Weights of a small transformer language model.
Training: a variant of Adam for these matrices, 459M tokens.
MLP neurons of a small language model. Each row is named by its layer, matrix (down: output weights) and neuron, and shows model dimensions 80-175. Each number is 128 + 24 x the weight over its row's rms, rounded and kept within 0 to 255.
After each neuron's rows, "fires before" lists the tokens most often just after its 100 highest values on Wikipedia text that the model never trained on.

L5.down1493 [144 122 119 103 132 105 138 168 117 105 141 107 113 149 110 130  92 112 133 113 122 115 155 117 103 165 145 155 127 103 120  97 155 106 118 127 139 143  77 128  89 183 103 184 143 133 115 162 134 122 158 113 143 121  90  95 103 120 124  95 163 115  90 141  95  90 134 111 104 117 125 125 113 140 131 146 110 103 125  87 113 138 120 125 112  98 140 113 112  99 157 130 139 151 183 133]
fires before: ".", " by", " in", " to", "ed", "ved"

L5.down150 [133 119 105 150 143 139 118 141 125 105  90 105  87  78  91 146 143  86 116 174 105 114 142 144 146  97 146 125 121 134 106 122 172 104  84 143 132 157 102 121 144 114 153 130 168 163 142 165 143 110 167 131 124  82 145 139 126 155 163 102 170 137 100 120 109 109 141 115 139 111 213 133  99 121  75  88 102 146 115 131 159  78 129 142 134 116 150 127 144 117 139 152 113 149 136 128]
fires before: "|", "\n", " ", "|---|---|"

L5.down1391 [120 121 146 146 140 161 137 158 132 107 113 138  96 149 156 112 112 112 156 119 118 119 116 137 134 111 126 115  89 121 147 140 161 124 103 154 122 109 146 121 108 155 159 123 185 137 112 142 155  96  89 128 187 145 122 144 159 134 133 113 148 168  94 120 143 130 143 168 140 143 141 108 122 128 118 148 130 104 102  97 131 153 100 112 129 179  76 142 131 106 160 178 113 135 124 134]
fires before: " |", "|", "s", " place", "\n", ","

L4.down203 [113 144 137  98 124 106 136 138 201 140 134 109 126 107 121 117 160 113 116 127 164 139 146 117 135 139 127  86  86 128  99 161  89 115 140 127 115 119 103 136 114 135 115 108 122 101 149 153 182 150 143 123 150 172  90 144 115 135 166  61 124  89 115 161 112 130 118 133 113  59 102 156 154 127 134 109 113 165  99 106 151 146 144 138  93  79 100  97 177 124 122 130 167 116 152 129]
fires before: " |", " as", " in", " of", "ed"

L5.down1148 [ 74 147 113 130 179 151 102 136 127 138 128 147 141 108 141 113 153 144 113 130 134 123 109 185 102  81  89 115 107 141 156 108 120 147 142  97 133 140 137 154 149 146 153  88 142 120 159 116 152  97 155 125 108  92 134  79 141 115 132 127 111 101 152  87 119 106 151 115 154 161 169 106 139 133 147 128 152 105 106 161 103 122 156 134 146 188 112  76 144 122 102 136 132 126 118 104]
fires before: " |", " ", "–", ".", "\n"

L4.down1475 [127 171 131 148 115 161 129 151 131  90 175 135 142 101  94 122 164 101 115 151 105  87 120 131 106  81 122 148 105 166  96 145  85 148 137 211 157 140 136 127 132 132 108  71 114 120 125 130 156 100 138 118 158  85 136 139 179 136 136 121 135 134 150 149 146 147 177 129 119 120 125 113 129 117 106 105 135 125 111  94 110 161 126 108 133 136 100 119 124  78 197 137 127 128 125 139]
fires before: " |", "\n", ".", ";", " ", " 0"

L4.down70 [ 68 106  95 120 158 133 155 111 139 140  87 110 108 106 148  81 166 121 126  89 106 115 116 108 146 127 140 136  87 118 110 151 152 133  95 176 144  85 136 132 148 158 149 157 165 172  96 124 105 121 195 106 101 154  83 104 106 135 134 160 130 154 136 114 124 153  90 166 145 123 225 110  93 159 125  91 143 172 134 101 128 129 103 120 147 138 121 163 140 125 171 120 133 104  96 103]
fires before: "-", "|", "\n"

L7.down233 [ 74 150 136 119 128 159 118 103 120 127 116 140 112 130  81 145 125  96 183 134 111  94 146 103 159 131 124 145 168  85 105 138 113 165 144 104 137 117  83 140 148 141  83 143 155 132 107 137 154 113 145 100 151 109 163 127 168 135 123 136 115 118 118 121 165 127 145 132 133 131 179 129 106 133  79  88 141 129 164 115 131  58 129  82 125  79 153 124  90 111  91 150 173 168 130 124]
fires before: "|", "\n", "A"

L5.down494 [117 117 133 137 145 149 132 173 149 148 108 148  85 141 163 142 132 113  98 109 129 147 159 115 117 130  90 159 109 148  93 125 106 148 102 140 107 102 126 168 109 148 134 171 123 136 114 128 121  99 143 109  70 110 150 131 174 129 157 130 155 132 125  91 117 105 124 141  96 145 179  76 159 134 134  87 140 139 154 125 135 142  95 102 130 157 132  97  97 103 131  92 106 131  92 123]
fires before: " |", "–", "4", "."

L5.down1460 [125 139 104 119 138 109 111 131 136 124 116  88 110 119 147 123  84 136  85 150  93 123 116 146 161  88  73 150 146 186 131 120 124  96 113  77 105 114 124 102 141 145 157 161 137 154 191 128 128 123 177 159 169  85 143 127 138  98 115  76 136 167  88 137 124 111 155 133 150 140 169 109 130 131  95  95 125  99 133 122  84  97 153 164 133  95 169  84 129 146 146 160 109 104 115 124]
fires before: " |", "\n", " ", ";"

L4.down1226 [ 73 129 110  98 153 135 148 175 144 125 123 119 150 143 165 110 110 144 124 137  39 105 110 160 132 111 140 109 112 151 139 167 151 121 146 108 121 124  80 152 109 168 113 101 132 150 164 144 151  99 118 101 124 109 148 140 130 144 159 127 116 110 117 136 145 132 133 109 136 110 108 105 111 142 152 102 187 130 119  89 128 159 120 126 154 175 138 107  87  95 128 185  99 110 119  90]
fires before: " |", ".", "°"

L2.down105 [130 110 134 124 138  93 128 167 130 162 170  91 112 125 126 112 118 118  90 139 131 161 134 106 119 123 130 118 138 110 165 129  99  97 116  76 109 111 127  97 123 131 116 114  96 177 152 161 167 171 135 119 180 148 132 144 133 144 131 140 111 151 118 162 108 138  93  89 171 142 108 157 135 141 120 123 133 126 144 138 149 105 100 124 105 116 110 106 119 128  97 161 126 107  76 136]
fires before: " as", " for", " in", ",", "ed"

L4.down225 [138 112 117 133 158 114 172 119 134 136 137 111  91 145 122 153 109 169 143 112 123 172 123  99 130 138 108 130 112 125 134 159  50 125 151 160 113 153 119 154 146 172 120 134 120 139 106 137 113 127 140 125 141 136 120 146 118  95 152 143 132 107 127 101 126 120 128  85 115 128 137 114 132 119 101 110 162 111 128 125 125  96 107 120 145 137 108 113  88 147 169 130 132 135 123 142]
fires before: "|", " |", "″", "."